{"d_model": 512, "init": "uniform", "lr": 0.00732, "warmup_steps": 0, "seq_len": 384}
MLP neurons of a small language model. Each row is named by its layer, matrix (up: input weights; down: output weights) and neuron, and shows model dimensions 64-191. Each number is 128 + 24 x the weight over its row's rms, rounded and kept within 0 to 255. Numbers have three digits each.
After each neuron's rows, "fires on" lists the tokens most often at its 100 highest values on Wikipedia text that the model never trained on; "fires in" lists the words (lower case) most often at its 100 highest values on Wikipedia text that the model never trained on.

L7.up1053:145143147133151130129152108132098146147102102171201128166140096077138135094130099125143110114150113104107066149120133128140178129146129113151121165115140117175101118113133139125107082149084145109149095152117130131101143101109144069130087177134117137150130108120061109129116146134127187109134156144124158158118147108147162166118155136154159108129129123101107158100160186165150102130108
L7.down1053:136124123138146126150158076136103105158100112133117138132115083152101094134082123124125134154127115125166104154153143095137171159126101169173133110133109127133150088112165142127116082139138111161156140060115143151172123138152145119170108110125109108136100123113151132134118121110125094080140153116141122141114115172140124137083170097152099151129122163119082104112176104144174112145137
fires on: " in", "W", " site", "In"
fires in: "in", "site", "on", "university"

L2.up1398:117120133137126123145167163139126139139123117111137116104108116060128129124144140098125108104114125141119145120118132108123163148101124146120155083198117084145108144131159110111136096127115111123092131154132155148170135094153095131115098146111177128150131125137120136124139108134116142149128134112108101105130147138150144132144115086142123151141155096143113122128116086131128126195134
L2.down1398:173161135136139123143139132078130112122117120133126131111151140157072138143118138157119106158152142096165129112118133113106119120088122073133110106128197129110110113119130141117137163113125123122149150110129129104136120179110133142165143129115114147117131151184105125154148126119135122136136166132175111134128145115139149105176118152129094120127123157118092123129149135173126181142124
fires on: " they", " him", " she", " them"
fires in: "they", "him", "she", "them"

L7.up233:127149086097135140120119131121183124147134104138130116112132141140137134134099151116131117095133140122119155128087124149162132096150127123169110086162139116118094102150170130155149146163115157143136120090151125136078129125129131126081141075152106140095121101156095171120140178149151089158141148119110131127160085116085127149110101142136128139130157143091129137102108091082187116160156
L7.down233:061105123100093139117143106142083133172171151084115114138085112076134105131132142140164103140097148107151140124128136157129115165143116124095139146118150125128120151122096143100124125172133157054114114122106137146129093095179122141105193148122147149149113089190110125136140157129144128125133133169148198136130123142158160124119118113128138127091136123144134074142149090133126126136139
fires on: " to", " through", " in", " from", " Location", " via"
fires in: "to", "through", "in", "from", "location", "via"

L2.up1310:170156168130120124117178135138118098127092136120126127152105128087144118117098123127113148184137146129108128117102077135111143102090118093149102172136124149109109124116103147154161137114101135109147150124114116080153091131121108126138113068142102122167183145136112135093140155111127125145135138124140092099115124159083118130161113111105169113114092116112138160069101135136099127125104
L2.down1310:134125111118097161151108147128069148178089151141134126107069130111145147137110165119148142135147144139119106119099128092145133125094079140154130110197117112114151103101114098133095140169094166144140135137117131142101129118149125139129106135152150129121156117137139077133192127118160124126156136135065143102102100119113084127107109094087137161113090120112146109099118168141078139140148
fires on: " two", " three", " Two", " both"
fires in: "two", "three", "both"

L7.up662:124101119129141135130111093124110135104152143201137159128155168133153143170108135137093163119090097148112140097161135084103137118137134129114092154148150117170137154162137126133139144129129116111128123146111130121112102145127132147104140115115112091130130098139141138123089143141126141097107125134129143143123158142143103139097109104139149064125123103132095149133112126071125124168175
L7.down662:123133077098155137133135139141105113097170159149144161113110115134113159101108078135110153148153132098143142088082150096156091110131165140114106144170159070093154117112126114107149109104142122087097158178104163134058136148125156160172115122130107141150161147136130159148121129185124149098125119102162129132142129131159101140114143142132176123127105112186118143158112171144099150122129
fires on: " a", "a", "A"
fires in: "a"

L2.up1732:134166104094112127087151159151086104165139129134125106154151144117147125153140132097165117136135174136159115166152161135185149120089096131145110083154132134150098172091128133084179154134117137126100093160135116113154114113137154109104116085118071112150116118130133111116137122121128102114143105069100176125123095125164135084107121107129155136110117151110178117119155109118137094117117
L2.down1732:142117120125152141130117091107137127161148124099117135082139116119105139115143106162105165122109132122152116130136131135125110141157137133121150139107132101122177124147126115141068103108143126105081135129127175163114164165146132116123038107160140165123101137104083138097145149160137148117130118160137075142098145136119134151138103125120154113170128111131080151147105153103100174126138
fires on: "9", "field", " Coast", " Adams", "Af", "sc"
fires in: "linfield", "coast", "adams", "1990", "boxscore", "9"

L2.up531:105140135120149145115146118142119133156095132136082141128121127097132125148136136126102113142160152139154144086100128116153110110123069144139091083140113127132121175120108131147142102125116119136126122107088162101106137118138097135135130137157131104134164157118146139146135239130113096143146135105124093097161152139077205090117099116117130139156133086131114102129083110146114140119153
L2.down531:128108075138140140157158178141132131136194119103122114169124124124119124107147118139106113112104095140138114158104158156121140128107197101191145158129171122120143122095114136104112157120148146140135129173101113136127062102115103095092154129114150109124100107106114131121101133133135160115125166137159145108098144121179090175122162131122160132144101161113111121112142114093099110059100
fires on: " only", " each", " all", " All", " still"
fires in: "only", "all", "each", "still", "every", "entire"

L2.up2023:149129120085095171125122103153136148157157077121129128136120137129111095151083152170115122170093123149136159115127132154108128124108200121117145123111119121120135127155115117123119140145150124162150141135135138116119124121161110146133091126169159102148136140148141170136164097105138146096127091121108203110117139127132081168127108124150102112127120095091136094101111175148172119186111
L2.down2023:135105109087137142140143133132101108071164110098134151086155089156124126145117138117126159135159134134129155143157139110104097127118115135088154152125118107130100124097148130132095126103126103113105100126120161111107125154138127146109085085122095119122135148124110121105151131116142141108121100116115156158091150132140137122126096112145114085137066119130098107113104194141110111104113
fires on: " a", " A"
fires in: "a", "aon"

L2.up335:093126149098105158154155115110123159150171108135133109117175172144138113132133116116123162115145081139130114097139093112111130078180127142097125122124141150125157179121109177132146130123121155164118116117115137098126117111135148162153127171118103137158118106137124128121122172153154118194169146142109140076130140196137130124116124135133148116110092148120158108143099145110124158069106
L2.down335:116144122117155131137108147107164102159146123196132130119146129140121102144143118095120126108122087152120099101089155178102136143147150128111116161104139123130111163091164086139159105114145174115139111112114175090118162137141163106111150129120151114133146175154132113109159144118157138131136133132124115104165132112152129129111127079139149123111120129126091159132126149092077084083128
fires on: " only", " both", " all", " number", " any"
fires in: "only", "both", "all", "number", "list", "any"

L2.up747:129088171138143143122101163112127109096099117133098118122101180136118150148116117166161134115109133157122120156167126104150148107130111167133134133113133125116114118127121097138110143119094131145169157061175157099094090143144127117101186137078118143143136160138145122157103139120104154137124099101114134152096128129145111104117129147127128128114138159133089073167128122154132105143111
L2.down747:116157076154122116139100108147137109143134144151155102116146123111112094148120155121098133107145131151132126081121149121105135131126114093149170122127072106127132182103174121110090141116122124135134112185094146120168128160086106137138142134180123144118125101097136143118085142130141089130144153120150161111123165110128156096121101102156155140133098154149125127122129126117098097092135
fires on: " first", " began", " started", "atch", " help", " begins"
fires in: "first", "began", "started", "help", "begins"

L2.up2038:162146135194147135186144159074133151173184185091105167091106130142128146181064115134119078137144118108140156146151125105170124122129133120166162158161123122133114146123150107130098152154129138160196159164095090166129160057110149112166117144143100143121106126096128128087148105134122122159108142107140140125126161158142134120115150105083140123154139124126145112143109117125131118092130
L2.down2038:114151142133145165184122140102171124116149167084109103131118112153137131148117133134100111128122132176091143116142148128162095120128110147119150120126106121103154141114107127136120125157101155115156123086102187149124135119133126192173118131144125133105110124118156170085105139143144107095097163114150100131130119143110119099093195130099093126182148136125124124131114162118145098134117
fires on: " it", " It", " Website", " Pat", "It"
fires in: "it", "website"

L2.up1791:101157115105158143134093169114108119139119149130138139132109111132151110116114150113107137161133104139118142161146189208143119127123117103141176131105145141106148142136102079156136163116124142150150118137108122174086167128131152121121125143107119133155142121151121124140105095159145096109115134123133100145150092122113146126068155143165114099103147104145139131116144074122127164140084
L2.down1791:159120155137104083148141136136122138156172163114124095138105104119116164127135154135129121093134138096106153119179156105085141113128099148152133114152081154076161094147143139111135105095115164111127122118139120124155124153127137117127136141136146107169129146107085148131098122156117158085157126141139121169107130100127117165156149162115142131118153112111124151122132132090113135142100
fires on: " life", " career", " season", " lives", " seasons"
fires in: "life", "career", "season", "lives", "seasons"

L2.up1307:135148135144118107157148160102093125152146129161152167127160135098142096133158149125100139114105137148126149109158144162131108159120112105142093160143068120113145123177144134168116128134141120134156117115124151110143155107111127124033064103123087145160119140124131125097131109105118118151138120171106152112125147104111112190119136124153112129101117129166164151104131157104104130116117
L2.down1307:132145084117090123130139142144152133102114151123095099117112104186151118127146140138118110149153123152116145093105130138149143127111185156128135068143111120150131118085144118126150116142126148143098147143117112134104078136137143125120119132134158124145087122115117139167132128109066124175122153158158127126113088146133107098158118147127136096143121132124125114115138115095150116139124
fires on: " from", " before", "ll", "ality"
fires in: "from", "before", "legality"

L7.up937:110115129088127157128136148108141138134136116130135133152140127079146121098117117120099142114138142133109129134130158128164146159082081125128161068144131130113138170121141142137150129118100086150169120092078199162119102136155142108139114113178126109172153150135141116134124096150113139113143109117097141133178146104137109144105123147128102090115111111103142135119139106132174132130156
L7.down937:118147119155132152131086121116127152155093128104114166111119158128162114127101115124145160173067106167107127109068126141089091165111110093139111151146145144135103153105142106116138121090196129138111140122154139117096108118062172137093154113105149182126166138105185150161179175108143121129109147141125124084120166159116124131102139140098149105110146135121117077130168111132112148124119
fires on: " by", " for", " to", " from"
fires in: "by", "for", "to", "from"

L2.up1793:138139149122113124104140129120139089115142130063157152143111149142125143161090131151112161115143140152092096150143100143134119156097111127089116093149107149121126108115171139133118117136108118141120138137113134124118160102047114140078128108184078077149119140106140161136139133111151115078143092157100132163058150131154119100152171130137172091147120122175131156085168116124112110168105
L2.down1793:091144128148122142142114149137116109134156070172093110114115139110162159129148138127162101152121122141142088099103101128171091082130077141160112146155157103172132114131129167132108145113166117152152094149119129147092100143086135201134163130163129128112153141145114124126100134139098143115075125129154119092152051126136123133196141147098138162172122129135146124141134143142158098119173
fires on: " March", " him", " return", " July", " come", " returned"
fires in: "march", "him", "return", "july", "come", "returned"

L2.up911:129123147077096124106127130133147122104113146137093132150118111093114124123132113169130098159161133146132085115166083156138098158135133114130109125121137126133102147144121146088112114138155128160138113125122101126125122129115156115170104174123138116154138127115119130127083099099104180098126163136158128128168118114062122118140145156123137141122098123136111095116109145128125091116095
L2.down911:057114150136134135135142121152127166117106145101132134139065135134131156104090169136101103107132163108158084121147125136093111168116168103103093137116122106142115139152101135117126106102130119172174095130171126145111096132158140134144143153082154099130111120131114139138115112158133146102169159119182101127134072140106088111138144107149164152128155062151134135121102134160133085142131
fires on: " on", "On", " On"
fires in: "on"

L7.up1443:127159093127122113127141128126141157133100145157094107100135147152115133132131161106138115148147138127150147157110094118130194109126118142105107123144157062107097131120138137104115139139110093151163124149101138140115107121108164125111112148153096085104097113129152133081143143122098159166136137144085130102143135149124098130155104155122132126112088085139175153165147104115087109126145
L7.down1443:139144152161145093141131105103117119139110147153133099131124123111134115126097141103082113086123118168156127101124085103157125164106134131141101115164130102101180148102110126111098148114126152133166115151121132118085102120116095113104123104080130145096146130120119116110118131107138146095125119108114113182154163093133097152105124108124146115083152162126174153113125135151076145157121
fires on: " can", " to", " has", " have", " may"
fires in: "can", "to", "has", "have", "may"

L7.up1641:116150113124143095084111125117118139099129126183109145137131104111149109086132164118150117124142141150143104104145131109151090115098086173099109128122128120160132111147138126091136127111146139088165103144133099145173169091154101123088126185094106109115081087140110127087095116146136143141134083102117132166126086073164144147121096110160113151191128129164133143147140111145143149164121
L7.down1641:129121144097105106152115161172126105168189116159107139163110136133126103124137132082139140130106142120097128169110141128100139144107083146112115136162132097162168101106159105105133144117157136148185148080163138133134093141128098128116126119170177137156142125104127157163118171119149081094128145146113146073149124149111149113115127090161122136138109112116113125140109120110089090113143
fires on: " such", " from", " or", " born"
fires in: "such", "from", "born", "or"

L2.up1929:136090125134113145155170170123131150144177103095108136112128109075135136149164171110131144167115126091135125109126112138124132154113133168153132165181127090105089144121117155129217168071134097100199098091094143133135090135131119129127089131162124118148122131132120118128115082089129163121122127119133107119102115136153138115163148125149123141110152105138122062130112075133125154128086
L2.down1929:147077087153122177149114158149089128121159144101099127139094135120142166128149146152138121157110112109165150148154150126112120126109175107105105155130121123144117179135103121143139188086169126156103130107074117135108096114133108129116135131104110103109118101141120126091125120126102095120163126106161121159130134126101135151147192165097103124116171164155124125162121128110135152120117
fires on: ".S", ".C", " Jr", " ever", " Bros", "St"
fires in: "s", "c", "jr", "ever", "bros"

L2.up1996:133103174116137125135124105155082138153109116119141099157122123132160144080170132125149123127101118126129114104115079175087131120130159132114178092156095149126107145138126135142121103140110119102124118132161164128140119102146149106134074132126111137140123142108093127115056142146137108143087099102116095123101159117151155133156134115123116124122100060130110130148136099118112109148083
L2.down1996:150144126117146102139142135115128119121099183090102162127125136111131115146157147140174154104112082113132150112097094124123109150105132098090118160146129131151117116106100103137121119156131108130088101067148120134134123173144135102154176088117150136118080180129097109106099133079088134135126117121150149182111122127162121117067103143135139125114141099108177048150149138120133080117118
fires on: " Year", " year", "est", "-Star", " highest", " oldest"
fires in: "year", "star", "highest", "oldest"

L7.up960:107133137102133153170138156129153100182114102124099147097101147137131087103117104110108164114133113104120133118157109097123121113139106117151142113137129164123076109085113117146128156129127108101140121111150090149121102129144120112151117206123126121143143124160091158143117167160136142091130108174169151127115125133094148099132149119129102115127112161160120098155111134120123114132128
L7.down960:123082125109074148102146126147120123151149131136157140133172128128090099134109157144157139117124165184141112129129144105104106118134102136121126116177154146133122073139114151146106165091083140147137150133104143107141138133110165168129109110144125148079117149140099126143125139140201116115096163114127124142117107153140135086080203135103119103125117137175148140128088159117135083077122
fires on: " him", " himself", " out", " them", " etc"
fires in: "him", "himself", "out", "etc", "them"

L2.up876:116147155110113130114166111137168109121107104131114084127123106120142110090086113112119114111128174179150134148143130121176107142137102160157156086149097131115148112105111103115108109164127137109163141111121114126109132113088105125141130154154131169133113113111120180132150128117116138162087146118148176131113123114143148129095105168093125138124155118116140169112133088114138116153130
L2.down876:115137127144136136158106175105113145132111107094198124118134154105124135145112163117143099134149168134105134116175115131115086130108102098130113113144122138118140129128115144104147166112161141113140152148075154145162113160090086135141114142137153134151113134148150140142137124178126155141129161135122134102078116115111126097145110113112149165102125132118158152155120102148105153136142
fires on: " it", " its", " them", " These", " these"
fires in: "it", "its", "these", "them"

L2.up253:135124135142104163101120117146118089119106097120125119127087131145113103153093151109160146156135140122130109090140128148160107108157100126136126127128114148153132109158096098124158124118117114131191131136102122159137133114101093144142145132097112159112109130146115124099146116117136111132114107184148093080133091091168094138151127127107187120149130126109117144131090112134154111111069
L2.down253:126086163115125155136085166104143134161095145155168163107123127108090097119126167088117141140094113133126121139172135136163150138129151098105131096137116110146169109129107140112160102088149111110134152133129152098112134144142148118124064113116125141161098107157102148114137113146112123103144092127107164157122158087119128109163112111150130190109143101122095123168116129166143094184074
fires on: " He", " She", " she", " Le"
fires in: "he", "she"

L7.up310:095147103121107148144109147136091111112101108098107136092134148108140121122125122149111141108129136153074109155110112115169093161154107103169149135111145152097090132135182127112103117138150114101141106066095145119143115144140159118149125147153153140091131162151147147131117168122103110141137109095110159102142113158113106115138098121106129110132133108107120103098146155132118144119121
L7.down310:093128103138125151141128115096150116133108121143130153116122153106112162126121084120114107107110123155112110123095131129110153124139107124097123141127124128093129150099111112106168137108148144121082167140168133181131112131131147084131117146090132182129123107106101107128145135119194116121123127138133122104147148128125142136159138121079163122101097132082113122120180114180099135093101
fires on: " of", " by", " to", " with", " between", " from"
fires in: "of", "by", "to", "with", "between", "from"

L2.up1581:123162121080123133153124104169135155131123102071093137103122129124111133161122098155091128117135124108133118127125105113120094101116141154136137136117094114145118174125133096122101110146127152131120117114118117142102147074110142149118127149125092170136099178150090136139153160095115142158112156123129119097126107132118128170151124132095113152107099129051126136135106115100143146155132
L2.down1581:135120115156137151126131146094135150157105133107119144106093101154092126152115095142122163092086153097144141098116107096141114144133109097142135122102128145172112130110108110112147122091134164148102138129170100113120084094152170118110121111104131142199112162150108161119191134089128135164118172121121133091099111177133130152153128096126070123156107113134136108117089115132142127143169
fires on: " both", " between", " late", " Both", " Christ"
fires in: "both", "between", "late", "what", "contras", "prior"

L7.up1923:129140135076151108143109124093150160119144138099136075134137119111156090126090087118114149157147135126121112131116099113120103139149121130093079131109107128118098158159094126116149175095155136172140156115118119104097136157133112127125083141124151144107063080127134125091086101098115131122122081104132153159134152151156130123123167129118126126104137117121141085150155107100144123151111
L7.down1923:154128135146073135138155101142081091123161145124141123116117155116102138145070150113117097105101100165127147094157151149161144117097104110118165159156110160153126112128158164134118116164141099145147147109143139139105127123149126143132096148098131122192135152141152098116126151111168157129125143143092134144102107141127114108148094161157101075099101139157151137108103132122122138153105
fires on: " on", " later", " finished", " in"
fires in: "on", "later", "finished", "in"

L7.up596:147128111103138166136169134103141118071144136152125133103129117134138140126126125116147125117128116148082098135132125137111109157084172135179152132104111139105092136093099127119122132080095106134161146150134116161127119140153110092155139130099087121105108118160118121134133117115151114143151113109165138145083103108145115130134137113149124134193175144114103124105091104110114107140100
L7.down596:133158127130112163149096148120078143151147158151142145159137147125121149137147163137100092117145093097149160112112116085110111155125143149129126139102146122133144181171135133113140108159069104123166087105115132113119136150136119126098082146164138109172122127152160120171117145104119079125135126150156142146076088126148158170153159117133130114156126106165130139085096127122130102098117
fires on: ".S", ".C", " Jr", " etc", " Conn"
fires in: "s", "c", "jr", "etc", "connell"

L7.up1743:143160131115131125158085139147099130120127150125148118139149131125128121129122115092106122158116148150122142123163100121137176111153124154136150160124086108096136152125153109206123133115060120119143073116115123158124113141134131155140111134132095122092121101149137183120173147131145107105129117135094145098118129113115096139148096118127133086144113178094151110139134132090143172169136
L7.down1743:163139149173097139109086122126101111103120129152108117101107119119127154157137106150082115117120109117178137136130140122122162129102124144106129106151138165137126174115139128110109121114088106142183113181112115170140141116113152132093149131108127101112131111135138108101128132104128121143101145093125070167147140126124099116157129166107137088098150148126115136109126145192102177156114
fires on: " to", " can", " be", " also", " shot"
fires in: "to", "can", "be", "also", "shot"

L2.up1484:154139107038120135114150156150099098138180134141141140117083089148097119103136144133163117113103156131140096104134066139154170066101160136072087159162165148131128135075067109144106123157184106101149145139117176144152150111134096116133068116132169146121138128115126091184150115124173111088131136094106148144102130122148156107130130113133084149111124146113120103169130143182127118091103
L2.down1484:146137145074129118134106130146136112167144134184120166101126083145071159090113143162093122121135152144118169122105100110122106131107146107157150085166121125158087109162125148161129133139191125126119142133095153092092111144147139138095139097119135156096119125129148126127153126169114138147127131128113155168129097139122140109137136156113117190123105140108145128199118158146122116138148
fires on: " did", "'t", " do", " does", " Is", " Do"
fires in: "did", "t", "do", "does", "is"

L2.up1701:112151130101147106130127120121121127141125147138120126132119159138106132240077140125123088128085133083164119179137096097105131081126158150143145134117102151137113114129129153095095151141163150179118130160107122117099138132111111113103092150129155165134116148137136149159126161110156133136133120126127155116122145129083127111117123152114112174123110120122174119126123164143144112154085
L2.down1701:133096120143132116149126153128139130094130057154118127106132105117135082048131119136126138151158155148134174090112178124144112155111100133119131114153143143129163143142113083154152143115128106144136156133124108173158091128109107140155130106134152095121125116128144117110175130164083134124128135145127134142127115114129127145146114096095123093157169137117110129125117065135107162154143
fires on: " this", " This", " it"
fires in: "this", "it"

L2.up1727:151139137167149166168139145099127120091110136120089143124133139143093141126157059106115161123174107153130145137137126100120138133140130153124147163138122130143130139127153150123128113154095100121150145124146141099128116166152098123134137106149108100094130113148138112106106153114121147120128157134143116129138172131099125130136081129140147080105105150109168154088130161160144116123096
L2.down1727:144151143137088137134128123165087130167157145153128130120177099131113167125133111139189132089171139123150124130128133159130131156129120120110126096089094120148153105133202144169122109113134089147180151087107120110124112194139103181135128134135121138095136083111144109107114154139156124144101134102097119140112143100153139058158090115114091088127126101113141127114103141168097148125140
fires on: " two", " half", " Two", " Se", " three", " rest"
fires in: "two", "half", "four", "three", "rest"

L7.up181:147115134152136143110118128145128148116126139107151095128119111129128153152175146129098129112126120109123165136091073140129082109153113156140162131120138129083111040157125115107174106160106122168117095120147115100128157148122142104161144137091145121148134095098161152157156145056077101095140152168123099133121139145156154135152131134154119116234087141104117092129116102107140153146142
L7.down181:147154119128114152132172129122126140133117157117126061130118135138135179109145115112103138135122120110113097090184122127122116137197130123137125122099148150146099103147078141160140145115140120133118164100152141148142099098157145138169076097126106142092128104136133116115122150137086112157112157147114193103140119139142162133120128105132128134138126162116147143175088115198119182144136
fires on: " an", "w", "1", "2"
fires in: "an", "m15"

L2.up908:133160144126130160160115131107140170115119137140145133132106133121078133108111134111134126121190150108195123161128155186120131137115122130108154138144082149136088147135115119122112119153143135104124118139116144163092171140125145121152131116083151137120141112114130120138095102111094105116100135117135116113118127155085164100118155191137147089175162102123097143155110080086103133152147
L2.down908:112135168147131138164176120112110118159100111158131124103122147118098095120109124109168163091150160105139150151173158159103128112136132156149125139152091172144131095157178125111174129145126150149157086111082137122120110131131122123080142131161117127143149104113130156139133122136114114085093128113110117121177153168105127145129121114092142090141165138135107129141123110086100104155159
fires on: " season", " life", " role", " seasons", " Season"
fires in: "season", "life", "role", "career", "seasons", "office"

L7.up1119:148146156136116105109170107130132132140120108140133154138138089106139130134115108171153090131073116106128129174166107091103158174116117170128146138148120118164061108131079127091124103153150128142126097124147124169113136159122135129164175097139110115167113129159171115160162136116172101114095159133133111111111116095131141149144127152138123146120142160133182120103119158145133104121108
L7.down1119:112140111143081146142102137143127102165115134137150168114103123136146139155113138116161109118149147150186101121149107126138159132090123139138150150171126130144091111103176110156140125120128080117155141091090122131147074100147102106159096078137104114095109140108095161097082131079086115122152117119134100163131114157135115122111108104110106136112085090179181116114145152162121152158107
fires on: " in", " at", " on", " is", " to"
fires in: "in", "at", "on", "is", "if", "to"

L2.up400:140099141154140098140130129128154084138122102090118149075091120118111122090184119148114134120115153143099122137153097120162121098139148087131139091139139120122126157166115117121110149163129111116118118139133156135101128101141109158140077124122110130124145133084107118134169150144143107133136172144130115117098106128143099096158126112131134133153136157189099175112126130106119107095122
L2.down400:120085137132140139122113134169106119132130142144165144127104120136104110120187125125119092120127132111136141138094120149128107132168098107100121135173141132148133110146146087126117132130120116190112119133150123109059117139116124167141118100147122105100127155094113113161153146153145114116093117124117121151095143111119111137178115152125119117120117124170112131112111091102169125161106
fires on: " March", " April", " Crit", " July"
fires in: "march", "april", "july", "season"

L2.up57:078137136152162120118159112101167130096145137130141113144072151112116130087096114105107126140130117149120122139119112123121182113101077151120138087184160116148118119154090168135122110146123163115136191116117129196141144158132145142139135120130100145137129122152099166081151149133107104152177157117122134099204109120099183105125155133124091121132115145135118129081107081078133141144142
L2.down57:157156128163128137165118130139150123081131151150140152163081155097131096185126143075129129167127146159164114126145143140102109113128120145102143074170096134130088135159117144144122140105124123139167139145109160147116144145092108141167106111149203095110082101127139144145084114112147091100108113114125131098148101131123129119161147124121085157077146136131110134161139131123140183104172
fires on: " them", " these", " These", " some", " themselves"
fires in: "them", "these", "some", "themselves"

L2.up933:129148145160137116101142093135122119123123172119156138109151173207132145138089129144106127136120105126123127120118112122086104144139165150114134147116144113180135164144091098144152144112135114154156114153153119130115121083135159161135123145118135120103131148141108133162130180163149127149090169125112129119136171083149093151138121155177109170152130094165180137163103130136121141151075
L2.down933:129076155137141138137073163123161124151118105141108127136124108125130174147141160115171108127114142151095136128150115165105153144146129132143118138129140117131120105141126121120162096164116102120093108108104152142130159157129141161118135157116108188117184112081116098105131133097119146140171118125196127144158098120124129093108126105096126136115162122113106161128146128117109103114167
fires on: " support", " release", "In", " released", " season", " qualifying"
fires in: "support", "release", "released", "in", "season", "qualifying"

L2.up888:166122123085130134085123136163138169137110136154074121120143155118133086113131138128121141116119164158164107124123166144138121098133115100139139125159104123152174154147141156116120118151141126131130143081115085116144133154180116134096130152127135128141076151138114085131067088143092102135124112159108130165145094115101159162117160095145077146115122101108104126115108089095099135113165
L2.down888:108094119140105047171147125089103130177142165141126129136135132120106107165082107098152114129142129146107142166122116130106122156121121124151130143097113098148123134101150111127127119090145153112109102141086124152150071108105138110093139107143147083139167113127114171130133149124126136125131180094165132080118120141119092128123121146095185105110141156112182112098107152122122123099135
fires on: " from", " of"
fires in: "from", "of"

L2.up311:101118177105156151138194137123131124077089136135099120139101124122124145189113099135106141136098138144132130178124131139064085116100097141109157102150102098142106152119146135122119118132126109105095140152108177122143132095116145157131115098141162094183123111114127128134140110104124162122145136132118206165115142086155144148105160107136150107123136113170121161087134138130173145103083
L2.down311:143128095144108131139059129126120142179148123141174139120112135103148101096139184144166139125157114115119134109139113117203159131162137138152108148100133156146146109160112121109132141125127150133116099111144085118128130152125147120163115129105123178076124159089155149125136170150112124141120149135116062104106118131120109112151110125102112161126127124122145098188114133137088142159187
fires on: " This", " Short", "I", "rin", " Will", " he"
fires in: "this", "short", "húrin", "i", "willd", "he"

L2.up1744:117151135141117137141156138078197097128120120154118101155099105090121141143120105120085125132132109136139108145150060130171136137093122129133131096154129101126117182118134149135096127155110149157182170133128159125152085142122124115108142174141096199139085035185119179118159155146153136177110132121120113069118129134141155166141171141120106125116106125146129102142118121129118151132129
L2.down1744:119162179111158109133152097109178123122113162118130113122104145133106140150100189127120105134144135089133103126144120119154134141139127139139154093130116096114135151123105148142115134143148202135161122116117161105151109143067114157128146099121154135128136113168055119129146176137152167150105153174114141179085107131110138107082122127153104130121097125117132133148129138130130101159123
fires on: " him", " them", " herself", " itself", " your"
fires in: "him", "them", "herself", "itself", "your"